config.toml
positions = "learned"
init_std_down = 0.00413
beta2 = 0.99
lr_head = 0.00786
batch_tokens = 131072
seq_len = 512
doc_mask = false
z_loss = 0.0001
train_tokens = 568300000
MLP neurons of a small language model. Each row is named by its layer, matrix (up: input weights) and neuron, and shows model dimensions 176-271. Each number is 500 + 50 x the weight over its row's rms, rounded and kept within 0 to 999. Numbers have three digits each.
Before each neuron's rows, "fires on" lists the tokens most often at its 100 highest values on Wikipedia text that the model never trained on.

fires on: "ic", "age", "el", "on", " of", "e"
L6.up867:562491518477503612514470515541512462424470518473534600522524412545491510448508363566480470508396543480367588493506586509487562483582500492464449483482495448582435484552569499540502545390342488514482497534542461506417439515424559475457474512501513506487490569477473519444449401477466458613

fires on: "rom", "point", "op", "ot", "f"
L7.up398:532476556495453533484543562528537347529515524501594541466554553476467485498526441493416464555549467567454483494436465479493422497520503583379526493509433494578494426429474496543483496505446468449430539622495506504600450487492503481498439512538462467498433468542519461475542534473526495446

fires on: "ing", "st", "c", "ting", " Go", "s"
L8.up1005:568443502525488488634581494401564528489470421597559527529502428536494571479579452385510565542432504415572391458488496502464461541500512528470500537434510507471530435517514475484499501477574626487480488540551454475453515639581489575485596476549533478576612506487434431380542446527479584458

fires on: "han", " early", " same", "th", " late"
L4.up216:485484507508501545504475509445488428469485485515490439491480489523565459509492478539410452425511521498531477582536524498490544534532499498558471484499490516474495550449497629524525515506527545539437483498617420578509532460516416454382569453509520463396443477503497472558497446551587492455

fires on: "s", "ly", "ta", "e", "re"
L12.up533:478585517477542518570567472592590639517519446507583562532467524458570441581506494572556504446442620522418556407459543500515509380516470515511464539481436430594475546523547528458527520505493408513577481538470467533469523539533502435562548458520495528467424445493524524474451494498495647575

fires on: " It", ":", "born", " from", " who", "hi"
L4.up1196:447556546561428660611468536455527495536499488508433535500482508526487483514462536593566507588513479416576472501469529504457499689486550525476506499517476503550476450484544540540535569467441532488432527559575545562365545530524407469552391496442624413557523552585408421471490452572529486493

fires on: "es", "t", "est", "v", "end"
L6.up985:466458460501543506463500482526514438494477494526538441542468479552491449479542445447573580432517516469393550395548438525519536535549444404495525421508569482436543479471521467404432505626456534483463478507547554467440588424432448439486514512494456499606514374567485424496579519511514530577

fires on: "ten", "mp", "t", "e", "n", "ed"
L6.up1059:573631531503508600594565533464549482501510505476533532502465434485552435525498505561534587490496533451475441406461499525507426403520453538555563512377499445537472549558640459486440521595520493493473424490537463533554503516404502446495520407477514421558478490512527529574515476534491575563

fires on: "s", "st", "ated", "al", "arch", "id"
L7.up1147:536414402443562544510444504506476472506523492529505482498491487473522528511479500468459463547453492580543622498505538522471532590476484470527437413506519509472470569522528502473432483587487537617580507457490494543449513481543496452480495444548532478599521397489418541480569533533485508560

fires on: "end", "house", "front", "vol", "mark", "ver"
L4.up905:558409436422517489528483473489555618489480468514521518521534555468462453532502459449498419552450476556513499539495442523577506535501518602494554489498537543489522464484594513536490514478533343469505516518466524427557494487447459584526513608489453408530389468461491493506522525486459567486

fires on: "th", " addition", "k", "x", " part"
L8.up411:554447415559462506521598543508467534494550529494626493535529590515457518462488460574475380450501588538523528414461509467486527491495384452557545449522493559486492539443506624527503496428580543540538548571487580464438544557522470513501581542507480481554541446516420502561485514481514560537

fires on: "s", " of", "v", "\n", "ing", "ce"
L9.up275:499581524404492551519479455494547426517478441674545480561508585473510512566611517455406488487528527410416457536499573489482521526423489560516446462514511436579596461542526464516575454472518526534516437565571464516461528457495432456443417417592553538517433447569465504407536394526543460549

fires on: "cc", "\n", "it", "c", "pp", "port"
L9.up1194:510563422589482507530465520473431568450463403518413556483454394477521457563520491438473479461355460561512521482380480448557513528497457481506514511520475474530514677439576492565498429504523445553482568531527489507429483398554574454540527500569492442472433512522477643436531502545530507493

fires on: "f", "if", " version", "ation", "ject", "e"
L7.up1258:490485476541522463497475495474469520490516551514495487587411438413462505523627460502470429419587498507535476467438526529443444594525459481521507438478600453418483528563485426522498435522443413469533435489377493503565461560530504458506562491476444474456527505526529463429543438489487537608

fires on: "e", "o", "at", "E", "a", "ab"
L9.up789:597469537470497543507565500443431538525558478469508476502530502483517438481557513487485577452510600464538458487500492492560465552571403532486496492468402450444469599527475458533468617481519476459466413515536448447534543512435414446555483464464482481570565488624407455506496483504545526481

fires on: "s", "red", "p", "ed", ","
L6.up558:358585498514446529525584518549498637528508447501480508561533510515592484430467489630493543395501476445429456455444522489457412515502500473498523480490403503511509595463504565472518468539555469350526528482442516527519484604474479450503516464494492430549481502473412506538497437490457464489

fires on: "e", "ll", "ra", "el", "al", "na"
L7.up1018:522548551459525567490529489492478536421593467415576527493575552470466512447567456536508523479480514523485543548531515531427534496552540424489620564440481437529445456494544539496516430450445547540614539489626500582556467499398643393436426468551482492504481462499521477477506383449514435545

fires on: "e", "n", "and", "w", "all", " at"
L12.up947:422550519531564529590540530572489589531479413466521572507566416460408507519514557529453504478522558479485530444536457478559446453491399516483524495450571589467487567566516479536543499464517394440472545458540521517555449519417539412463515434357507483552640509560485432496503498400499433505

fires on: "s", " B", "in", "is", "el"
L12.up258:532537419573535520528527625487543514453531421473483459503550518490520491533487454559473535521506529487473480445503583431574500535487510566480500511461481515516571554477451414481516590464459482530598501625484480487434385555573488480430515552501556479533492457481506534534578471461559519566

fires on: "ur", "na", "y", "ine", "ar", "s"
L9.up437:451465452508567529518513547466483583495550533582540536511504532520484447462586498551529504436415623568465557424474551495430458596545489563544537452474553488576472546462571492527498561453554482475445492412528445506476543554466581524421569502451525477570412483484502492396439578523508491522

fires on: " a", " in", " State", "ad", "ball", "op"
L8.up476:507549521526547487580498565474573528413479482484447610433466505356500544464553497498515494469483538513404483503495522450507424524493578520486512482524472491480478570522552421506484570491476601568468508442580468568530482442522500464461467404472510479575461447567485460496432501603545531491

fires on: "d", "al", "ed", "ron", "c"
L7.up1201:519513496480529431530576543570515509445556494526574466471515527509506364502517520478454483490439480469486568497437525456446543475527570506498587464519444536531491467532529359483479485455480516485538494570460481578438638567474517529537560336525548527503531487587465532540461397511488493516

fires on: "n", ".", " (", "e", "S", "L"
L7.up1094:515541501486462506496483479579469527472545467532470602523506579548546474498517408561494542516496525517587463445506490533501474439586493435423560455502438519511465648501530449497540473542471517484514452541542441483493502468451584443454463505552467512561613482500564539430464488527450522514

fires on: "ster", "ual", "ment", " of", " |"
L7.up115:515448461574483460559562526591518508489516472559447517526550560555533504534556511563459510488512553490565526496396474496527425478529450403429476481533529578463514469600598528476530438574595543456480456468506405517394552478505663548475486495464535461551573489456449422437518438481530427591

fires on: " |", "n", "on", "st", "se", "li"
L9.up1053:551580485493536393557558425492636557413544498525563473613498624486512527468457407495570455589462556482530451476497465538502410510534508461451450418483477479537486452562459439510523557566450490435504568579445431447469479544376552455545403549595468516511459479563529523487656506536539488505

fires on: "ed", "re", "t", "man", "ven", "en"
L9.up1214:566390510451458444570520435475490486454524441586562487517484545503457507486547511468491551549481555591527432446477526519404514539430463451462509406478490387499561550516632489601498477448429432527508549659555527461536465502501505505575470382543535432493497526598447522546490509524552461426

fires on: " |", "y", "d", "g", "on"
L8.up940:503511509492478510546551584559546454515576450568520531567469517508502526565522491450510454519440512600472470487479530447501523549521463427511450512468476391487407469472533447554516450503571533430499492508598522556574504529485582422502536415527543457485409435552451555496456466533596455504

fires on: "mp", "ed", "s", "ce", "n"
L9.up168:563490532487402529511533455416537417546498474547551504536481556516556489519524537531512535502439591514458419454433530516507528535433435457459533396538469403524599452573504432463488559536472465337510434471583540559527427457526460429539440487510550541580477467480425491449503419523609478476

fires on: "s", " of", "ol", "z", "as", " |"
L8.up613:543509455452463572600476475486551496490614469520507539507665544508467539474538497455558566441451403484401577504510472480388461547522394491414539523546445447474538433581515523515537523421543541356568543484545406541585549586519475427526494456477485570454485537468432535442500478492554505482

fires on: "o", "ing", "A", "ar"
L7.up51:560503477457476553501519466509463373497557441551475477509492538409370502460634520452539475466546589486497458499500525479508425515506518506458532458508437516474589488577503491493470554454497396447468441527478508481574554425520468447586479493481535397561507489536409396550566431489550480479

fires on: "ent", "d", "ed", " do", "hi", "it"
L12.up986:522518530425512487520609462549505519467450501562563466511461555482455486474428495496489473561406431485479478495508499488588478427495622443490476523467533511551499479516483389544448495411505483485414422559424417448505503609568538468542516518447497487528493485489416556505574518492476497581

fires on: "d", "ed", "ha", "la"
L7.up1002:524553451362505451464568546446444483479491360484614529570503536497514513459509451487523452590502456525439518501477418449560437456593540555550479508460507462523494545564497506527500534430488472508482503468410430584529447495522394522506403480458485458548457476530457461498572478518499502529

fires on: "n", "ing", "ial", "con", "in", "s"
L6.up547:418502542464554558652549538475570479456523474492529533526550558555490496598529522502563562555511558453540393419473492544522513456485521452447553476466472455513453510599586481474481525502620498486468569473429497507524521532460455501506598510570583549550566511475422459494534533513463460514

fires on: "ter", "ig", "r", "s", "g", "lo"
L7.up880:499508468532488508452540525487538533479531445532437497441490527478455436390502479438451424566523524578572560438507517494463567509489500519495429517432512495507432588564564502584506491284470497509419501521496487537430551511604495545511471506456564535528559562553496528455566425576390582575

fires on: "ent", "or", "ot", "it", "ar"
L4.up744:465534493590509605596534494542526414509523496537473491501484533442513416484469550525476470534481528537590480468509497503463491506462587569430450437466470477500436569472436529504477532504486552508490537506549493495418559552539471569487543520473551349445492534492515509418583531577510482504

fires on: " was", " |", " Bri", " election", "ment", " is"
L4.up719:603467469480525580540515484516650511486497476507520465533515575470501528590506563587506493540501519555476507541443514482529439546445578517466331499570482502513425518508520572519532523541526495468466534451561463557438528550443570489497503516531459515513503430492489450364544430497548521600

fires on: "s", "en", "e", "ing", "al", "er"
L8.up362:481418508497506583566491533482498549538530514506454523437502484416406570508471460492550523480547445506516502388540528438510467541553452483526568414420524443462436506507528451552452463522481457555497480590539463544473577401437483368568493412541536558628530491530324493490525475550533468623

fires on: "ed", "ated", "t"
L9.up227:576622443408495443592479488535560426488576477551533449514422541524519517557525445534569496589516501472524510508497482542385448489449506489532489500539448442546574539500564540573499478510408441497497552563525550477456582524549552515455436377492518535477442473487470497494525501484491566503

fires on: "op", " South", "ia", "ach", "ly", "an"
L6.up467:509535493529436567513532556468500601460496440547546483519509684586577460588477597492482503526493495480486468494522514456343451531538438469521516475388484481474511546530492494547530478448599481444486592525532519505567448541483452437473496500562507542597457545490482558418552529568485458491

fires on: "ic", "bit", "u", "ten", "im"
L6.up64:568482525516443502443516457533523587496489426568573530581502484412514508465602463498599396462493476553513491471503431437432459493516444471516528483469526500462520501513470430600505569351479455437598490508516489409522567405434501560486531580539508469506519484511532462472483490451525581511

fires on: "en", "is", "er", "our", "ra", "re"
L7.up914:451585592396495508486499490511467459489564483495559514523507500528487443427470526475506496512475574492497399527524474540507410472503524458565507393443541542546462539527512401614544410539544530536458527507454396541520584372508532482386506498644459496547497440579470569519489513528481412459

fires on: "re", "r", "ation", "s"
L7.up1150:480538492395389480454451495502583600542507526569581445532467580498461531524581504391476523493537621415444586504473494542427535457483510452534576456483413420502480461523478511545555548549553537524421452483536512606568446518440531478454521476528473576465461482588516545514425524440542531465

fires on: "t", "ur", "-", "ch", "ing", "ed"
L7.up630:457381475525554537534487468486521603471521468560506441522419516524464462446474504560519516575558550532543447396484561473371543446521543521490402535433567515570435522455523522432453498431481449468518504559570481439512528509517434503495436415534542512527593423577465483588512519470307526525

fires on: "al", "ed", "at", "an", "el"
L7.up815:544483490411447548508497571611601466513551495538563465520478456509530456582579529472475561526485541522505409493532575545520465584502498495481517362508446485478594544523484416555482460520414424426525469598603511470551447508458467401384446462618519512510549453561468542516514365521531531545

fires on: "re", "F", "In", " ", "%", "H"
L4.up51:461479424415568468442541563596581430649533512489539514498546510492423497486537479498569480508435528475339559513525475529556505434508560564475452464518480478590383571519611524527546493402476462418562485503475477585548438505546583522532481421423481526510483473467495490485500474456412546438

fires on: "er", "se", "n", "ly", "on"
L6.up480:511565547530498504508514466617587506452585510465461490566470549505533483495582480550504355484486517403533504473521570522534467479441444424461537437487418448599576498524473476618506457464438434483398537637458509548425469554424577467521522561518439488501524450539510467497510505481504517540

fires on: "e", "th", "n", "nd", "at", "m"
L6.up995:472565547462504547526536542460529595561523470512460501503532424479546423471487490483451471577485546574425592448543503531437384482517550574528551516617478446429488534544607432458475438554479565475521496457543437494531514498503601414445505433511478449526527431515568579442502531469471546555

fires on: "c", "u", "es", "mi", "s", "oc"
L6.up692:458496462527570586421505485498651499411491517483483569508527566497507445541576454407500457486485478478464494425485541503442469526490447447511498473498519499585529612456518507496515533515520513518561614557455483597439486506486430523565459615553533441583571502476479564523451370572478455584

fires on: "min", "b", " for", " of", "se", "ut"
L6.up428:618578426438484542495492519566482462584513472552440499460487480492475468513521484407535437467515493510502533539487606474434440577579500584517478483438437445426523525525609489582511543523502619554498511509550463548472558543433469574441524473573514472458547514514498529516537430449496527523

fires on: "k", "e", "c", "ar", "equ", "or"
L12.up569:399554495546496448503530480511505393455478437539550500471386462547498477501607522408584437451493576519509503369489517543459465482556441503503548464470511527458478478505588444523518485457514419570466555543467499543508537463504488392578490551490490399589502510557515447536550398570423566497

fires on: "ve", "el", "ment", "cle", "in", " of"
L6.up1183:551424478598513466513535492612573473458469530498567424545491603525446493476558478545440485496476544507513472465489441419465501556474422396397419489399461486488468471526483499533565552486401517473483496520461489450402502529522525462521449627555506476510521495491487503567626517455613454551

fires on: "ing", "st", "le", "ring", "as"
L6.up1046:549544466437596507567618599459571501470465500595495474487494457531568500570541469502511477475523532380448544541514541523430487504595422393485574447543496406604494528507488375518529491443376435527493519614501424558506471547411497478536508560370436530486511502639530502487495475498514584550

fires on: "y", "er", "i", "e", "or", "s"
L7.up105:437371439556547506538512506556514586547481525462557537532503549527544460437453518469503526449445588551521508429516473445557484523493444520555429473470467552477506513501497574551520555556499508534501514447544567532473427533480586474497505470454427464509496538522523507405546535519480534513

fires on: "ul", "p", "ed", "al", "an"
L9.up1121:425447507418428550540590547518510497486537506544583551525509504511471466532562504577395484432510538534409444452479494470515517643506581546590574493495505520466582542502436411541516529509548526431495376509522459494552462491527444412470444463559466521556453385544439475480576513471494526553

fires on: "u", "th", "ctor", "k", "ve"
L8.up1106:488461517389507569522600544533536495468476490451608515554507578461494407576510518622456479442568555522431374414443577423362510513485420511548543467502431492501530413505507466551489472490621520482463530594576462464566502539453482488566522587498509503565517365517451440441427376505535529499

fires on: "\"", " (", " =", "'", "—", " had"
L4.up1149:532487496539465475503572455461496519465483449592465543522422628450494466476508523523465534542476456539573479498467485509521446560441529463424425529492479482452492498437505593546614554456552504512445583497607439562429526563517435424339456588556511542440624545455455556469483449457444502624

fires on: "k", "a", "un", "m", "o", "my"
L7.up1248:545555516441497434525595487466445505488576483495535466509543491467536440548480486513445568503488647501469513463538479526500449559568451508560481454493476527495506559422467497520470560541622467438532514510478552464545546481526507481468456468459421410447496360448440473382487422443480559482

fires on: "o", "n", "ol", "u", "r", "ar"
L7.up697:524541498517421511513511557476474475411559441370427526561539581605471493489509471582566515511357480459515412420484475446487416553466425510471481459521446481654326468532590479464525550450424536475463510447621466529517538554507504440539460449472581474541534559456454488526486410482553478523

fires on: "al", "est", "ab", "up", "s", "st"
L8.up58:599540384426469494596547501492566470541559535518488476492499538495424439545654466436461487440520556533545404512463443530594474530596465479472547425461367449488548658524541472507491573500558518507409482497553502497537510509466548495541482540539500514457408470533421418495421469558539398479

fires on: "e", "te", "ch", "mo", "ed", "b"
L6.up180:484536487506452547402480487422610456388504478550465525563547508470456513439513500495447482538516510564403428482507547459444417498454584504427437383500373454486388413562549527452524530454495452529484525507439528515546481455458526460507463552470535490582497502457494433442587431522409616539

fires on: " at", "l", "s", " Al", " near", "st"
L12.up108:421517502410565552561507435459505536507499546466476557542460519497562517503602488407525438475456453462473608554501507483555471596505497551511515407540512534505490469488578455521469472564520535547505541462542496541546540522486469562430476503518504466529421414475463478432554541470533460535

fires on: "iv", "ary", "ment", "ate", " $", "ting"
L6.up934:464394405530534517518487566511656461555561452506591571529442503517408494518515479458561398546419567470492489476514474474490483505482475394549476404502491494445504519536488542515583439512496508490464545501516470511520456413498560479461497482555485507561532447555502411407455528536547551504

fires on: "r", "d", "k", "lo", "ab"
L4.up546:511430539539567498436498606458547471465561506488501506452494510454441380511516425431471503537508470564494565430567569481497524557492451578358472468404472541503492469511555383600456526446460466487460527534488501528534524570507535544487503522445480424554470413486448509454553503566449504575

fires on: " /", ")", " |", "ci", " "
L8.up1143:540477484473450490423525495539500533415486423591535522527416487484474403491569575498558515409509507489491531567477552467553457652549508475473394464488428527604511518504521466474473631436432468559490529528424399522510556551519633487546454440490490535479486545472507579533555478466510643502

fires on: "as", "ta", " of", "gan", "ation", ":"
L4.up734:555498483486417504521472601519571410381526472497440571515551438512466460612507474513418495472495464497418484516520501479432478471557485460481470500453471543507566556524567567523444465480543534532506525547450517520461487476499445515522537476499488492523534534494491488490589438597409545519

fires on: " /", "'", " p", " |", "ne"
L9.up672:514521442473428579443542448526535530526595370504611518554505506462519487512480492434514409457512588619446496452513578448545453591500462418513473499524495431525510554417527499492476633487462490405569541511523469478501529551401505429508463449489483483494469484484472559501610583470515578549

fires on: "ed", "g", "gra", "v", "ch"
L8.up863:500460570481498597501498468464533444449530473550486565518416580558447366483410532554473578528423483525536469411447431550438495544417544512393484353554381466477395472561594547552557541498484458428525484572559499615593517524491530458495528543439529452486484477474506425482521556524484523475

fires on: " from", " for", " appear", " and", " with", " of"
L4.up341:567574489523407533526522480406475502608550437507527530504452469484534498605469449501619460489471510508545595513475558504384435586591502488463516461462530425504520473558541436405489477445476494487488453553457475547518517467448489540482545468496622509482547509510495502465618485466526524449

fires on: ".", "\n", "s", "-", "ab", "g"
L12.up1079:484516529445427617511479453477609494449522541599520483578518521495564545495520482606524484574491534547527477509485576505439563557449469566541502355480493537596541522526561466577517550496478473424487559511523430571477485476469497378541404455449552493500448418462467432429568489493451429449

fires on: "d", "g", "i", "ar", " b", "an"
L6.up133:431501412521542475570578600482549518503574520565378520497465473562515458494535464527525400624467501520520492503538577470472503592545531404463478481558485399538435524476503493539513498453567553551500479455424518547528464549476498472453431443570532495512444551548398503508516373530535549494

fires on: "th", "if", "d", "tten", "en", "and"
L7.up543:504488486503476564478540541426549399414534514555515502509453486523452458504544425444525489582550419432489480525446434517396482460577455471490533518519438540505526480511560456593487464566518459392575436612470462552495473460546482507422471501489572530451524515506417577536435404526415401486

fires on: "t", ",", "s", "w", "ot", "it"
L6.up125:536517523445554505558458584429481529452539478505473597494529510481427461577586415453555482447494501509549557518491501489487447502524490454444476476556477482463443478467636509486507534467391557433474512516538511535416524489510571510448582539559583437576465576492479565510476482489441484565

fires on: "ing", "bit", "s", "in", "ed", " of"
L9.up417:433519435486456647580524536586547495409549469512457512519624520535341492490498464466500521471433493488450566522509526464489465439500506516525474444449426512449490537548531514489528566516538537470543449544482475460486459539442528473470610508437494485546500577506473511495540503516471486569

fires on: "p", "ed", "ent", "tor", "at", "c"
L4.up834:535591499446485554532533509564534425483540507553589502483508564427524406468505455454446483557493499407581550491514516539469512557605566544415507471452493605454464517475547475455545469535596469515536520576503477504470541490479532605480546445486560396435462564557472501556488514443434431557

fires on: "mu", "mate", "bo", "ur", "ian", "ent"
L4.up1059:438454433499480564444510613516539577532502514503531512533505551421423524498482537467471469464421490420494560407462472493564551452433367473471489473520332507488513492491535484491528542563516374509570525534538535497554415575393539497509519482526498463516441526616488386493421471510523507496

fires on: "y", "ized", "ed", "im", "lo", "-"
L7.up537:517470476479448490450494484601597615571543493524523499490512514547487491392504531562425530575460528500556486464511515482478462476540415547452469446441496599491471557549502523520480388483463546510467417615567536429553513532426448538472526427465598483472570475529535392482510444538413484555

fires on: "t", "h", "la", "e", "w", "in"
L9.up642:514477495583480513575532530490521474488526481410519543533533520520463420514526504511678490459446431534503530416502472459604436477461521583475471520461474459436513565582582438464468508434567474453455460488493492480513472523424568460520482346455483500585605585567470504473499597492507498483

fires on: "c", "al", "co", "ac", "ent"
L7.up833:487499356440575575519542558586524541381540511570528500439436592481475440481461471354394578557460505410569501457445524490466503512536539503477532464452516489540410459480490477587499502524557569436451513486516486563470591513408503530504635517585551441481500549529473554489501563427467508498

fires on: "\n", "an", "se", "s", "at"
L4.up645:510482530437439544551511448531583461477495407504539587502503562517617446508539457501452400506476430521420370599481595477485509529471492542564465411520547463502471520507541511499456499473479454483546442485545461441510479506516407432413414433462489502481511500473538558505567423506537480563

fires on: "\n", " of", "it", "pt", ":"
L8.up1158:492444444420500491543495469510539492577503523607534562561503527509466514482595531443473515417513429478405524582405469526454504561388489473527479515458525458489575514567532557463565521528580467475522435466425371474563538547419418466491437466554472567571479480571487460468541424508463547565

fires on: " |", "\n", "s"
L9.up120:556505475445481476476537510506503506530522492496551496522581470493513480520634445478468559502446490444451552503473551490414604519466427538430378471499486494519538540562575465494575571470602468539380531526440453486506467464486455415495610522495389506538427648511405459482437560554496484546

fires on: " (", " |", " /", " 0", " 1", " m"
L4.up42:468517448513488515475547474541470535450536515552471611576465484434486443494491382547540473549525490515535474451479523496475460477523526479461455455446439474534495507489525385528517502487462531481437583547492488568468538502486463486471466438617487499437579458575466551457489506507492438508

fires on: "n", "ed", "tten", " found", " would", "d"
L12.up1272:542495489533486518448483504489572453509512441500490491588398492500472492519560482485550400466597422468528452416398476532476545517497509451547415497520416504543433578468543454526483512533539410474485568606422450619396504490445512463424576413455500473486502574472430580463514486542518548471

fires on: "'", " (", " Stadium", " sign", "′", " election"
L4.up503:483583449495480522555540491566564544418571481491515515550460598483479457549511460493489470512479442503509494502459499473471424573525523494415444470460514472550455504509557520470526507448434478471499566451517433571403521552584432337444491534542530429463511442502449616430581550546515454632

fires on: " |", " of", "i", "ta", "u"
L9.up606:437470488522540500509555526466546506672547419444449454533500487515538572535451503542557521570473506559501515425464573468547422597507458454547500364505500507495494538505475455516459563447510447438586407470541411537510466395490513469537477514516557496553398393483525434546566474506525664543

fires on: "re", " two", "ra", "g", " more", "se"
L7.up420:517576485572467400435507455485468453579560538500471508532490518436504453471559419516508485511508495544471471611519561490514430504506492434525497477480532484495440531564514509579545576570597507517420405537441462492405596509440531475430499505552483502503472542495501539531538532525528421465

fires on: "ment", "ar", "t", "it", "ive"
L4.up802:543521469572490501435495523503535484455531530530491497492364598551539453394520512515481435493482513559592442400542527512470504546456582499524450438528463510519547539586512474519440462388455461475543552493514436422482522499464425543469595484636532404516504552508462496400518468559472443509

fires on: " 0", ";", " |", " 1", " 2", " 6"
L4.up522:462515510543499463488588479493539555415548404542485505590441483423434434533599516531518527490446558582528488468476515459482471536543511521445502421454478479520424543482492463491489551433550519512504565518513523563468488463459553452505543458606573518519534458540484484452531524526563486549

fires on: "or", "ar", "av", "ru", "row", "s"
L9.up89:495547434522556494583545561505459384517519494571474446526405521488382486507534547519513494425502504512602444464451421505495435523478482522559430466491488534496459493479538455501505502498592480579501440468531467552523561392427465474604446499584502524623541504540493502532570472493462535562

fires on: "ach", "us", "al", "ay", "am", "A"
L4.up489:550520504405454620418533494475517551500528523493644429496542511511568564423472554541458524453428426474578450505516519492539519551568499491467510484452492440532504498537511489483481420568503503405560474498505480441525558490494524546501485461656509460470607479521489534502431506352468504521

fires on: ":", "st", "ton", "na", "ta", " of"
L7.up216:582528427455529567538559561442440434568492423523445424552435457418494562563539545468548561556455485591490400493487498482529507611525503499483476453473518409543469453533493391567545526478533512533522529544493462530551447559479513479567558557527496526485458381546465428476552564504438575571

fires on: "al", "V", "A", "n", "t", "e"
L12.up237:620415506490495433459535528557450549520593417554556492455569480478440479447531465584486528538529528495535486504502508491462514400463535430569400485479487521500481678522548403505448507527459487498494388544538519477460520475503571523550555515628473541641505417539468420482498531563460505524

fires on: " of", " −", "s", "ff", "on", "al"
L7.up200:482428411532423615511523487495462502542577560512459582533491406509378427562513492520539519453529521481580547479444500455462466594536463470523461539420470459488475514610589463527479635495535415505545517520523462580525511485467547557441505478582458526523485548535478534521439450523424367529

fires on: "o", "ar", "it", "s", "act", "at"
L7.up1048:539481488475549495570540560499434365554544504536448450493479504453454478400511512395490479546500503407615612522538466506564431542527489555543497436516398490511453503478520527509538508524454481531465483544449487528483596532550501525537493452377557398523489489568491521440489479462494474490

fires on: " to", "s", " in"
L9.up179:498534392456470526418520475486526472573525529512561558499555496520486451537514501425458497492417481387461500468512508508464484591512473466529551410472454424450549530515491443448570560558592540537483503488490480557490545494479453496408461478538466439503465554475435551517397428513548420520

fires on: " to", "al", "it", "t", "way", " take"
L12.up1104:511553440516464514507553525439572415487595498588485535474463459437402544531539430443528486457415551534491465496400496499503519560479437462468475564478549433498490459485596465451517496381447460464470506564515442493396568536446494531473534531520556507544516500525450488473523504508459422490

fires on: "s", "f", "t", "z", "re", "ce"
L8.up740:523532423412510487593553517600558520535554450489476570578465558468493483482514448476571494535496523532531546367518625523457492528511581460480406435467532438529490536555571547619507503451422432481560555537434537560447479463494518405606490495420417506481450448506511573441529501507449489486